MLP neurons of a small language model. Each row is named by its layer, matrix (gate and up: input weights) and neuron, and shows model dimensions 80-335. Each number is 128 + 24 x the weight over its row's rms, rounded and kept within 0 to 255. Numbers have three digits each. A neuron's up and down rows have the sign that makes its largest values positive.
After each neuron's rows, "fires on" lists the tokens most often at its 100 highest values on Wikipedia text that the model never trained on.

L8.gate491:098117136105102149120116090118103152140101172120108129102077139152153096088123098136163092112132167153175128089128113140089198108121139129145160153120167157146167110132120119136195100172158127134102107122093118115127148139123130151110132118112161156133135077130107123124135108129165142129115093103157112154120163120158115144109094090103095177169121122166116133085100129084132147145114147125141129142134104098149165112112146129112165183103142104175131148121130155103134116141128120150158128103121081102160121138140112150152119112145118118136139120131120139119135096119096098130118122128164124091138132111111140124123138108097144171132099165186167143120109094146118082138138104157103102160123080132145110133163082154131118164139147130125135131136148139156109154130122102
L8.up491:100139129128120131155135101144100129117129116146142120117122124152139171119154133090147092140110143165130184120180147128126116119158135127128163116099132103146106156146112113118170124142180111105141177154179134078093131100119100149153111152128100135138138109142150088135133100123089116135112141101138124142130119102162092118125127137095172158175126159079077173160140159133136130106176136171097162136105128118111122124108121152045121100138142135118154090066152135143135106129114086118116136126106123075116133132155104157119135102146131126154112147180150150111115117094094103163125110096145138161112121129116143136140095108145186119068127121096134142110117107140128123142175128110166124095138138117128138092115113137105120144154112141142145125113118111129146138129084148
fires on: " of", " to", "out", " from", " in"

L8.gate718:139133117131133135137119110143102147088132105138123172100183150179148131116134141117139115098139135131125154118156070110121118099110126073149092099095132149169080148096091129147080109118145121124112148104119141096142133126204139125143116087108150129143124099107143147132138142122141171145102059114141127119101114152152141094148146115139155135120155166160149131116085141107118107122134118106124142121127132127149123184086152088090130109152167103145100166079113133116134159117125076149156142122162116160159124128153162108127095125093152161123163117170120155105093137123112104134163139108091152079123121075152145092133118171119111138084137112119143092155162138128106104136120143129160113099123099142121107070158150126096150131132143099149124148133104120153158113140140133
L8.up718:119133137144131153118150114154096149104129163095146162158135127147136136086134157132144141108152143139145118150128109095084122117097109108094152131130127142161156142116135143134139135147171130143094129168151141111115159126119147122111110134133116103098108101127126124117147138100145083119146101157127130153120110110162186106163133112160121123122111140143123106125159105086129111174119116108117114160140149064183117124110115139113118182140142140112120146112088095115122107121098203122177155141147145072120150132125157121110094096180144154066159135126119115159079118135119107120133127098145146105130115118136112143119099159109152160094139094117178097148126141114150061111079147103160076137144140146141150129136100125117107117128125123124169075103156135104130149089131169
fires on: "h", " Wh", "ow", "m", ".", "0"

L2.gate659:133124137136119106135108166178133149120159112101133117160142130123122156169173116118120103128120124127107138110109144092122149137124157140117151141125163108156137129101165109140129138112125125121119115158152097090096080126138132132143144150148129106122117104147163110130109147113132159121096115128126104124095125154155117148134154133160107116157098090104087089131103120102127127128146119120128082107125109142098137132137101098107090138112158153169124086130148132113147154130138156117154137133173121159098121142054136159139127130140164135083170098177130182134127072098142146134130089151102095146124107120145155092082074112132118145118120146142105107120120139111124120152113134062077131068118142105130107100140148102131148155161069134163135153112099117136108156102148142
L2.up659:154145126080117072117181099137164153110145161095091183149109125084093160122147125126128141153123118131124124157145133148109130136101173145155099139122133179189114126129127073157119127140133144162106131115115086142150091144111099115159155122107094084132187150139139111122143104116100121175117150126136140134103094155083105111111150129106077112114110123106148089137073150116138162087151128126146104114115100167092175121126133149113145126119126109130139107148172125098179178103161132128105109141114128149124131139127152113114159169109120151155161105163152160125119164104120128142146135086120147099102134131149121126094157215134152191152153121112076097136122129109130108109113190143127172140137152154116145155098112123115158141151134130116098132120117119159111115132116156
fires on: " took", " ch", "ut", "akes", " Con", " follow"

L8.gate674:123123147101097139127161146119108181127109104084107148112061144135067110142167132101095097101121135112131116107181135130137097133130115117102142103145124148140118135116124106150175177084161122112105127201117093128108150169128095149108106134154162128125108162159106093113080137095146162096116143102137149162135132160120123112165128137111145151162155104154108117143119106123160132086133135121144147129097100120157112115091142116094136106123143101165134131092168156176113161128119155132165157146128101125113139127174115143184143122144109160131143130146076145154112167104131117121129058122147111184134155119130170103118128098118131144140150136141148120123125106133105111139131085103171184184150130137102148121116126149123165143150110102154112156127142165147080109147144082
L8.up674:137160148099058128122140099096112115128138086125142163120095132182134114150132165110078138115082147151109114125141159140145101110146079155112105151130115130093123111118156127096114136111117108142128124168133148122137137094088134112165128128154103110104094117107166136141135096128142137101173123154144095091122142142147091127141143146105119154118133137153147132135116143145136130108078164182108132114100176127135173110126136157083112121090115131114184087090149151090134139149125080137155159109153119139108122116120176114106140141176075150116098111113198132178135108133130123125115138140126158120121137143083127128140153122143171169122143138119145142129098118109174103140146164135148131146142127158123128136172105149138131120134116119150104117129164158123123094126128137
fires on: " in", " of", ",", " B"

L6.gate698:132104077108115099175137152155104122112151143140151109141121188110124152146080120106121147139172140134131147132134129106174108114177103116143142105150158105114148166085118205120163095139122121111135145123127111134124138108122151102081098182153112122129141127138130124087141105114150132125118101135106091136106086129151138150141139118136131081146106130103147140121142117138150124130136137137132187146141101180150150141136110185095143126146156141129125074140123145103098078133123130101102094143176170113157148146125113101136120114141162119104107151129148145156137113106107131136154117106080129141143132146154125164118126128105108172145171095127141148084117136126076133123122142119110143127151121145107116120153122121129127126088158163112118066101100123153128117136131155
L6.up698:100088097124120125154165143110128151136093140080098064119118129115154147135148158166136136131120106119107119141172142124139142148117137102111132079123121160112111139115156110099134073172129114131168144142092137146140119140140100078074134148128103141128147147138150131115146129148105076193114111107145128122111117115114117131129104170145108129170129127116126128160132160146131107089190141143120132119126110122105169143174112143139064174139124138117140131156143082145113144109122121182166083154113082095133128133128147104137150127122122109120155144086172147130138161141116157112147166124157160151150124112163162135124109127189151189117111076175105115140124143135109149116136119110112083145112112116125117097120124140089117090135157115147126139148129129140145119108111118
fires on: "or", "er", "her", "ach", "air", "ist"

L4.gate149:126141122127175162102134192157159140123075098122110133090127125105085100157121127125134153104154113097090146135112143153148125087134140075177111107126132179092089129107159152131129177113136091105119139146133107166140149141122083095121143112136130147162132105122129125083165110120144129138112126157131158130108139137134120130115138108111135134132140127120172107156137179131120121117115129139165146155141078156104086093148136163124156149150106157124133154144096156109120119137129100091131144126120110116114168148118102117136109134095184163103143163149169118096111150112153151174125171117111144074115104125158140118132112138156136105114138138150106143064159180151083085155127118147144143104126142145124124154095155139103071131133115119153129126106147158128116114143127184
L4.up149:141142134126140161146140143126180162093114106082103133089129146100127132116164135124073137177098152139098142128150131157140093160062173132120164113081104103112154133160174105073109106133115117096136121137147118183119118147101147147113137135133125119129098128129144139097157183168117086107110173081126109145125106142095126157125118136137101131114143169164090127127117139117161131119146115130090138066179174141142160085176137132112174160099130152114103122110157115106106118154147130161175126057122154146105098101149153141144122129145142100094143134118094149098152143143147113107124085134142141170182146100110143141138122146150104118161141137173179103138170104091151161125155110131135111128113162120126101136103093112107080144144137097143158095109119129168112131113121079
fires on: "er", "ir", "op", "her", "ep"

L4.gate265:127131088107128157189160091124117166180119149121145137159133136082134135117120134126142127115060114122089128095147113114106145100094134142097096125128132130138147156126156091139114176163125115113134151118153144169148085160141091130113150129142082135131148104120143117118134159074134115135114131145099143123145164094150096130131136144139102116145141142100123127123127125108117170161107116141094129156110121139152109067122121126136123112125118157171164078203127164132136122187127121150153128131138107121124166104080114143119161132147188089120148114123163106146135130147149145123145162122079085150108127144140112102159173134093143126107126134108081142134116169126171070089077096141111144144153119120125134107135087098137137126143126095105123167121133079152086123098091114
L4.up265:105134113140111105109122165133126132159140131125113159131105136131102138135159097107108137106131129153152164127159132142142127130124131136085163129133144099167105162161180088121090105124134170128105144105167045142149147111135116101115075156132137146156128160152137144155101146125105129150107150163149118120143159110108115101126141131166121128132103169097126097132105125120142125114120105131146097121144151152152181108118130130080147142157115163111115167166132086149083134171120120120113139140117124145169155158113116130140153164119101093098119133138117158108097127127173126068099127108094149125092129190132128100134128121148140163139141126144132091108139085118104140105145135114110139125143170127121123105126114107107130153120149111085116132102154120129109118130112142
fires on: "ut", " took", "ak", "ck", "akes", "ake"

L5.gate747:117097119116129144126127119123135160117137126114176128148121145128140105106117081074163095103107125118125141130093110119119115093116114137133090129109131089103096144156095127082144106159136093097092164123134183124122124147157078135152192108109174105140134088139156099109127175124145144108097129147145108093115121145064142107103129118119151128124143079131104086139116125099100109136139126108129173126083122142119171143115133192128127108111151125105093128115115137146158080103116128098131089095148123102093148130105135127150140103129139109112117150137152176116090109125108123105135147107168140145149098155105142118085147123137140173114110137155120181157089134157156129143125121112147133110170134134113110157140140106102112088118174060140110141140151131145163125135154152
L5.up747:131091130144123116115128131105095137119130169132142105115155146118116140101164107106160103112114112063121198109148129105147121106143120139130116145128131130122148149104150171093109135097131120127166157175144121132117182138168126148130140159148104154101105135149138134155130160123116131080079129113109116141135142116152129108136135122107131136126100120104123128118128108124090083131108170136143126139174111117097166132147140102149127123128128138131110147184137065139119100128133140111166180159163113155109138160134183130115127167080143132146103129138170105129127144123163122147118089120131123135111141115104121118086144120121080137139106148090139142176098111168083135161167124125128145119196136121093148143149128138118138130132173091114114116103139113125132152112123106
fires on: " inter", "us", "on", "is", "k", "in"

L5.gate310:127117093095143120089148065158120148107136130117138084104156146113168137125148148096149131173126080112106117137152145116134138113096124138138118097072091139121114148126109157124082111112133119123114112127100176110129096120124116149196150132114140169132110150121142119154142142128096153140141098126173139129106155160182090151112141146152140129087141157100150119099169132153102175167126137120133114153173113073139107112076130157129131124144136115127089129069115152135130129118127148195118136129149139113149140140127150125144170113119127149106142140119094125108126121129109121142126121115106113087136138148125176136071108120156067133067120118134144136169139156083166115148096148100114091155122134128149139147140095144108125190110120100121123164149104147102161130135133110
L5.up310:090118163064143133153149112096123113164111142134091170111160098125169133071093110168112134122087171168168129134142083112135103168118131157159149128115095153124168161126170110164115120092113141127118156128118153100106096099111137136126101149154094096170116159111189123116146150122113148112110153108125094100091117094127111174120126141134125128108139134133094174127145140130130135139136147129144125179115134117143098105117119131121146142120125157158120152118114121149117101084110156159163086146130129114149140103069159124153158119149114152117155183138120146133154157117148134113115086127157115089180099102159111150127093189097130130122131082152088131083114101089129102129119142208182132123088162147127133128130094147178122101139142128096128167149193136086120127108137118
fires on: ":", "d", "0"

L2.gate263:139115180145154132122140125108142157117140172060147112141117136153106124123167112110154134110137129159091089186129119101155106083109137148130115112111090105079112135096078106116103142139105133131115129138101163167120168121137084089114114141135146097148138167122146131143124127126152114148083126130089118149149143090139126137132130169107135117093147135095105096060130171119104145113147121127095093132119142103125168126129092119167106129135132128102166143147137088131131133089117123106174128137127100141108128210122146138157160119132104110126162155089169132152133154130164111144160084119157140127143161151124139163125090154122098167162158147106121128142112159157098170149160127161153142130092163150097140110122144116121163123092149091121063120124137125151151157143106160
L2.up263:134127144108141127118159118112111193151116149057154147155117141110134156121150117152119149122131134143109109144126134122150130041110133131118126138135117143092125145101114121100108171136155130172120164136068132134122130123139111151108126121141081108129119165158129187113100117118154126146109122147125079145145179120150110132152165164082115157122076149086151110108118143095111102137159123148109121125104129128113123156113081138151099107157117146099133134137147084132159141128140105142154096113100090109120166227162159131154116112134104081107137127071166110126145128108173114099143088129146140107141150127114137140108124132147113137133127131096140139113116149161119106119173155119158154083099173111109130125119114115106153110082135081136053117128108129144153152128136141
fires on: " inter", "ter", " prot", "is"

L5.gate233:154138125135089113109104100102142153132139155136128094116111110162123119109127168117143089144123104106126130120146132130127138152114139119111119082108118164101121192136160087101100131104121084146138074121154110063149129109151155102108115118140168094159067127134140130118157155106119123151074085133122106120090155118129156127122089130122144122137133148151147196094128113120129124110134106118137134114157165129126132101122139083128116143125162086117140113116160147093112099158107139140110171144149135162126130130163120139102079106146124156140139169136142093074154153151149111160102105132162077173113151127099087142080139160162142121135130126154147116143056086117098132117145132138145113134082131168116110092093148133114160122108091135139157127130127123179160170133134095
L5.up233:128117124111136130104097153133088128115166136149162119114121085116155130151129137137091167117166105174070097132156132123116096155141139134157117128124119114124108109093163094134121129126142133121117125136111124125146117141105132137166121115158124100142115124122158112112132096150067133161072171145131141130102151151108150139102076172135140121154129131117106145062105127115133169140175116179134106163172150126142108139120055120148114124142110170141107146137179109080176147162103131146134136128128178192111118099145116087122096162154150153132118130173097132109104116141111114120164104091122152080142107134188133094145147145115174150105107155115099153110158134128097146150099164138191105117132152122111107153124103153138153130122137122085114147162137134145136102098117107
fires on: " co", "o", " Co", " go", " Ro", "e"

L2.gate266:126089164060110124116098156096088127112151127111159137102147142167127163104165155166168133136132181110126063138100138173095125135105115112127150147158117141142126101126132104148112084094155163137105133133134115105072116120145144117132132094140142136154142143152156134136126138116111144139112137101060101103105150144172113112118130118132107125166101126148140137116134099118104126182157119171101159117088106116135103106104125146153169152148091110131154140119164117127140126144142154124145177147144119115142162135173163113107114113088110137104092113123111100113121154163107091149128090078137113149132117114125118112142131134115125133129101090156138130124100092144084159141125141126176098171103153124107106150121117113109131193152122141107164140120094117162139115139081113
L2.up266:095132136132150129122093152126133119134150134095191157135119129138142148143123171149143132144139125105133089135137209139126116154106103112113146131101160165154128137110113114117077143102142138115133093117146138126088160142077140161159147148106126102175135120158139126132098143131151148134151087088134070113100114144147142157106114122164130155159108129142152114100147132106109156167206103179150145113119166104122120145123102157132170092129090122171101133082179144113151145130105151149156154126149143157132142173125144101150123122164146145091101124074103131119086137126127106141141080136157103145143117154149090112120135118140115140162134103155106135070120120091101129142087105140157111136083133112095126097144106146132100164141090107092107132143166150126157120139108108
fires on: " de", " Be", " co", " Go", " go", " se"